Weights of a small GPT-style language model, trained from scratch on English Wikipedia.
Architecture: LayerNorm before each block, biases, untied embeddings, normalized queries and keys.
Training: a variant of Adam for these matrices, 14283 steps.
MLP neurons of a small language model. Each row is named by its layer, matrix (up: input weights; down: output weights) and neuron, and shows model dimensions 48-143. Each number is 128 + 24 x the weight over its row's rms, rounded and kept within 0 to 255. Numbers have three digits each.
Before each neuron's rows, "raises" lists the tokens whose logits its output raises most directly, leaving later layers aside; "fires on" lists the tokens most often at its 100 highest values on Wikipedia text that the model never trained on.

raises: "ians", "as", "ology", "ological", "ople"
fires on: "le", "ap", "ers", "el", "per"
L9.up668:139119085127148106144193100131125129121165110128126090118089099161119188155093113087110116139118145109111130094160105106112152107123091127149129131142108136129159142083183129108164125122139158144106102117109114119133153121119150129108105093162110148134150125170134126129116144148128149107
L9.down668:088064095144144131145109138134132180105154146098147155119155097126192103158120137108163103170111150130164149154135135143109145155112117125190111081142102129101110107123076129096092195123120174116150145121113148083144132114073126103147139131115151132109135137122153109108143166088141115178

raises: " have", " remain", " be", " take", "day"
fires on: " be", " not", "ly", " also"
L9.up421:077139122136094133102161156160121132116130107075127169154092117128142123147149094127146084113168125088114124142136142113144146150162133144081145124101139108138157144103107159132140140115098127136142136112114157138126151144143155056147142156067109157075119159149141139113161122138145119137
L9.down421:141138140154162116146151131150128142152143174125137173168130124117108102122117139124150095064096213151122141130096128099136149139159156113129106150155122144131129119100108136141112138120120106142141176093114133143134110123131131133112148138126108108159096104135106093104114120090115091094

raises: "ied", "ies", "iance", "ial", "iant"
fires on: " between", " all", " both", " All"
L4.up655:116161099158100077096112132106093071124117205101151181139123128119157186135136115145173129128146133107137097116120114144121120138131140107118108080100120148139119104125114157156161198131126125095106148110134126108137115149163107135137140127108140133148122166115167141117135118135133132162
L4.down655:114148098164135109150111134122097142108171150125160137139146130100123175148146133136117086155108171131138173145103095146107162125119122133135139132095088106115141089144106106147106129141098134144132152103148108078109134140137069132141150139090176137115108122156168112164133126155092178149

raises: "stant", "ur", "s", "stitut", "mar"
fires on: " sub", " inter", " Inter", " M", " Sub", " al"
L3.up86:151168179142115110126126114119131117142114124194100151085094134130173161130147107142145117144105132108113091119131104108093104134123182112129135127134121145092139150126165139130140079109116133121114137102123158097081168127152114127132139149134125132146080135205132058118099124138143124134
L3.down86:180154079162117122134113115117127116124134141172112140132104124111112130106114144141149114147148117105132121142090088101057077170137120119162141153117115119118094112129089131129106142125122114116109137122140138109058145106118133168126126124150107143146155142132122139167123103131165115143

raises: "ography", "ograph", "ology", "ological", "ique"
fires on: " h", "j", "H", " s", " sh"
L9.up176:165140122098112139121119140129131143082140123097160156160076143120167138140114141137118120128109115132121089178161139144152080156139122092104104124139143169127129094143113109149169163187076149102152123079106128119106095105125119102104122141134106124130106123120140171114142151151143123137
L9.down176:142188095093124173138121148136091128157148088113148174105078159145168137139141092112146125128085146199129138124082152100122168121118099105148126107096132100073107111138134130136156137131116124145147104184133159113146109163091139119148108110127131120113108134149095110175109136117139124140

raises: "embers", "ilitary", "emorial", "other", "ission"
fires on: " M"
L4.up55:100176139110124125147117159167127100117131172121133122104118118132150133126138120125106142085117174146110135151164132152084120114155186096132192102106149140130108098130179141108115109126113159125125102116132160121129138137098130069122127122077125092137110145144147080128188100149165116165
L4.down55:104146132118104112153150148140140112093113133122147135099132134091150141098132143093077175132114124195136124170157130149113142113127149078138156099113141114116121118123161113159056099119131159115124113102140133139152153132089123107099129116086133089112122148161150059120150095149178133143

raises: "per", "cess", "gram", "te", "sey"
fires on: " Pro", "U", "O", " tem", " U", "1"
L8.up446:110092145128103114119126108110113111149097137132111115144117146110131139140154093117163122101118128122116042173173141122082165120141156114154156093131126129141143104175150133102139130116105157140134118113128092131124073175125122131116153131142122093122098127192115122129141142149142114103
L8.down446:151178149102111115150149148068126093092112147155111155106137099133117121135159116127092140128140120129143120125155123093140113139174165118134176072121113116164137122105156133119101141151121104147176081096097112134102131147158171179128140156100139105098153104129124093129127136141181109155

raises: "hel", "ca", "ch", "co", "qu"
fires on: "ac", "ic", "oc", "as", "ec"
L9.up777:102132133095127129169107110129115115128125123125119108109186071122123154129065110136176116121133188136126128109174126100120122129147195129120106145119157165121172139119127145134127140170142125180104108119130087127131110105142081133140133123076151151146120136147121090160151100125144115087
L9.down777:103094089157163112100109123114121132121105127076132149119176113138123136131136121118140125140109128138159116114150129113075103159175131096112103155167165136145135140106152109123125137103155090183120150085128165092140103070124140144126137143103122159168152122155130087143137154118113113137

raises: "les", "ily", "lev", "ris", "ause"
fires on: " comp", "ar", " Comp"
L9.up454:073150128139128114165154094159121163142147175121113092102114108163109121137116100104118095151120111119142103138160121109076104101134109176165114098142159165166094101099137145082119108118119157125122117137108131136120120113125111109121129137160099154137115099112127152125116119145109139114
L9.down454:120109122157156063091109091150121099141127128131107121125162141141105118134130119135146169141118135098121136109101110128129131148116120145158156043142162121150080138062132111138119114117122139130109093119126167130132129122145114149152147137163132112110105178169111108152156162142153137144

raises: "ts", "ted", "te", "cess", "ter"
fires on: "in", " L", "i"
L9.up904:115157127107119113128124107113073108139193090156131158128150083154155112150105135114123132125105108126134159119130124152135168123176160107114126078136130107104133122162162078141136132136085118145115144143112176074123130111104140139147114146162153152098143077171142159117108137139130140107
L9.down904:105145119129121134159160140076100082119145146081126131098140167144104073151153124162106130117103111165114133126102098088154159129135144123149125094105107104118144097142143106110128140146100133137119091093120093090140158137151143151096107110158150136106126134149132098143083151108125117189

raises: "ered", "ers", ".", "ug", "erv"
fires on: " H"
L9.up953:175135137094087136144116122150125073103126127161107141125111116156180111118083152138106128102082156143127143130118097140101117163158127107116132097095102157133118121158154134096115095149094155138160135102099110110143159111103090092133142115112180129146126085124160103080143125156153124151
L9.down953:172107151118092149127117133134167144117146131122103136117145143131170112084132171138098150100151152159111155106116134127101127137107131107100131103108132112148154140111129167111115124110082120108116121126123102141141115099079129091140129133128132116112143115112164091096117140189129107127

raises: "ing", "ers", "ron", "ou", "ram"
fires on: "y", "ly", "ody", "ing", "ink"
L8.up475:124143098136157106103126150167109113116128108120134133143134158133118122146133095102114138129136108123143148165153137198147107130134131136089165118109155145149125136123136155105155098099120102178123159174104113119058149130113114131109160113064162095118115109139136108116128120154113118126
L8.down475:124123122113104125131114161115130078127161129147098133082179126146131119089125136138141095138135121177139088155130148120152106124132120084131112094167092152124157096073088150131119114127127142111158132157123140137106141155127083122198119117160153150106097108089132122151156075165110123145

raises: "osition", "osed", "ensive", "onent", "ansion"
fires on: ")", " exp", " opp", "-", " Exp", " Opp"
L2.up711:185147171100076107117129138124124161099117135107123098111117113130102155124155115161098112065121177137124097104167139103070094124111158153126139113131133157156124094152145180117153116151080118095129112153127142131124163099162142120109142140121138143117118133121127160096172112179108172103
L2.down711:183161121107114088103083117102161149112130129116104137149114103170125103095119127142144120114092156138156142107136142105087117137119177154130120162137106127136108124128136148134122139119113130110134123166110128159121155092147162112127124156108116137114104099084127148088196099174115125139

raises: "se", "ver", "stitut", "cl", "g"
fires on: " in", " on"
L8.up225:176128113125110090109165166124159138116171131112119132151108118146135143134106128157115130068107112131126096159123145125070103112159105094118154108119072145141148105152137085116092167120106155139110115105120189119131096105142166132128141099152167121091133119129110174131132147111173156141
L8.down225:094167131131132121133139108121115112149155170112090093131128121146115126117128176130158119152126107081110095165115120115117107135121113130104171158144083152104160142140084149166155101115139101132085139128129108149155140095174104166102141165133130134145092126118152105140137104122140154113

raises: " |", " (", " |\n", " and", " |\n\n"
fires on: "\""
L9.up305:108114113096101137088126145150131061116137132137118110127116144142138144127083151142139129119147145134095131107138121117107124110125159107143170108116169121123132058134117185133120109160120098104113108158072129118130154165111135118161130100132145109161138107134171143029143165147116137105
L9.down305:117097116116131136161142146109133184176094132126136114134169136071156099139125152158105119146104163112132147077120150087086156142110125144122083153120113094099167079143107140186105145169174145165113110125081121114095145161130144133169120147127154130110117174123138115144107130093107109130

raises: ".", ".,", ".\n\n", ".\n", ".)"
fires on: " B", " H", " G", " L", " O"
L8.up477:169126148123132115120110120147141088091145111155097127139110133184119173128089130115126128109100154109120137142137112123115122181127178098137156136092113157118126126167177102119163114103103193132148109128114131074155144151163101125140121103108112091076143114120188131093156147135133141162
L8.down477:147106154106088149147141149141130117121144149137151094129173113116142115098121155124137161144110070162103153115109094116155116103177138164165139123144120097132143157133129085125135108146070108146137114110119111109118089122138131144149137124098105121120119113156127123123121111125143136124

raises: "osed", "on", "anding", "anded", "onent"
fires on: " exp", " prop", " Exp", " opp", " fail", " int"
L3.up35:191158149124125112147074103097136165147141169113109100130159112167082130143169131156146110086143134146111137095154135095077109131103161129105136123135095127142102127113129170114151127175151116117116110188123178130156172085092143111111149156112129163132159104104137121109190116154103116102
L3.down35:155136127102116083144125109105145120094116134110153110106125102149105124143162150151132138117142131159111138094124111080127099126097136146123065141124077119127138183112140155106133131146153113104122133162155116128153145101142145105158108136126122143106158097087154127096133079147120144130

raises: "at", "al", "aled", "ar", "als"
fires on: "w", "ak", "ar", "ay", "aw", "h"
L9.up894:153131106121121133147098175155122122082116190085116150150097088141156136121130148068159134118140132122111141092128099130120085162134114113134125087114130170201163124146173135075146141133125137150143075140125094129161107173129119123110115131122122176118121086162121156123135110122149098115
L9.down894:141079152127146127112136144131158159112128109121106118120071162143152104119146139157130116123176064130120111156135127148134138147115091123144118165141138150142111127088120111137070104152105125109111135168127131127140115174103140105102116110068101140132128117144109118111119100116140137105

raises: "ances", "ance", "oice", "airman", "ild"
fires on: " ch", " Ch", "Ch", "ch"
L8.up693:133145102128149097152081101107094144129111104130075177142136148085149124137137122125140124097128076080125117138145106176169140129106124126165129120101129130120139108097147139138105156150117179078142120174110161109141099113082087103128150132164136100151115137147119139102133115164139102157
L8.down693:093152079140101157133086114059102153096128120125113180126148181128149150152134121085133143137140073093173163128112125159158155147099096142133096119106123106147124083156099137159090137118140144117103121143130141138138134143122096152160124168122168135135126154092135126112145135140123108187

raises: "ble", "per", "cy", "bon", "ster"
fires on: "ar", "or", "an", "n", "ia"
L9.up635:130116110158139113113136143120145134126135148092135097130150130141139114137143081148147113122123104136128103145113146138074140118132182105141119110106159162126101101112088132082140145154093157114131118150109126121144081133126110145108181142131184126063126096137122129144124161150115137117
L9.down635:117176153139121122144150120090093091146120157105115126143152136111124124125161098114128143128152113169147157156134120121133117136125116129147175107128139121092148099097128135113116148150141126123077123132146152121099145101138142184106140172126129111116122118151155091120135117110162066128

raises: "a", "aut", "ach", "as", "at"
fires on: " Te", " be", " te", " Be"
L9.up564:085145109079156182087199144136109137115183134110083130101095127120144159132134157134102139139145091108102153174183140130155147173123116125091165116125154109144120137090117140168140094157103138161152131140113141123124090154111127124102136128129147077123110148137174148111127157093113146149
L9.down564:087137114105153124098159101166119133116106115090119140126120142168181120128136137111111137140142129112168118089139150195159149170115094109116124147127125141124131084131139059109128179116143151137086153116136184103185120090129151152098110095119086151145168115132142143133124150139122120117

raises: "\n\n", ")\n\n", "–present", "),", " |"
fires on: "\"", "'", "5", "',", "4"
L9.up875:161099108129090145115105160135128115081161115150110147127142118125144121117073163128108120115115149160131107116108122087152100094164104144102136072135178126158116130139160145171087120151113123134090128117137189094120129107142123126097123133141183143142147104177113139133179134132143156132
L9.down875:151124135142104128121158160093128145154088159147101109112194145100126077068137173125104110103124142125184135129128168111094141131118109126136120161120130122105142116136145156122126133133139149120126136093095136078113132148131163121166122152151118112108108147135147119148120141128088112096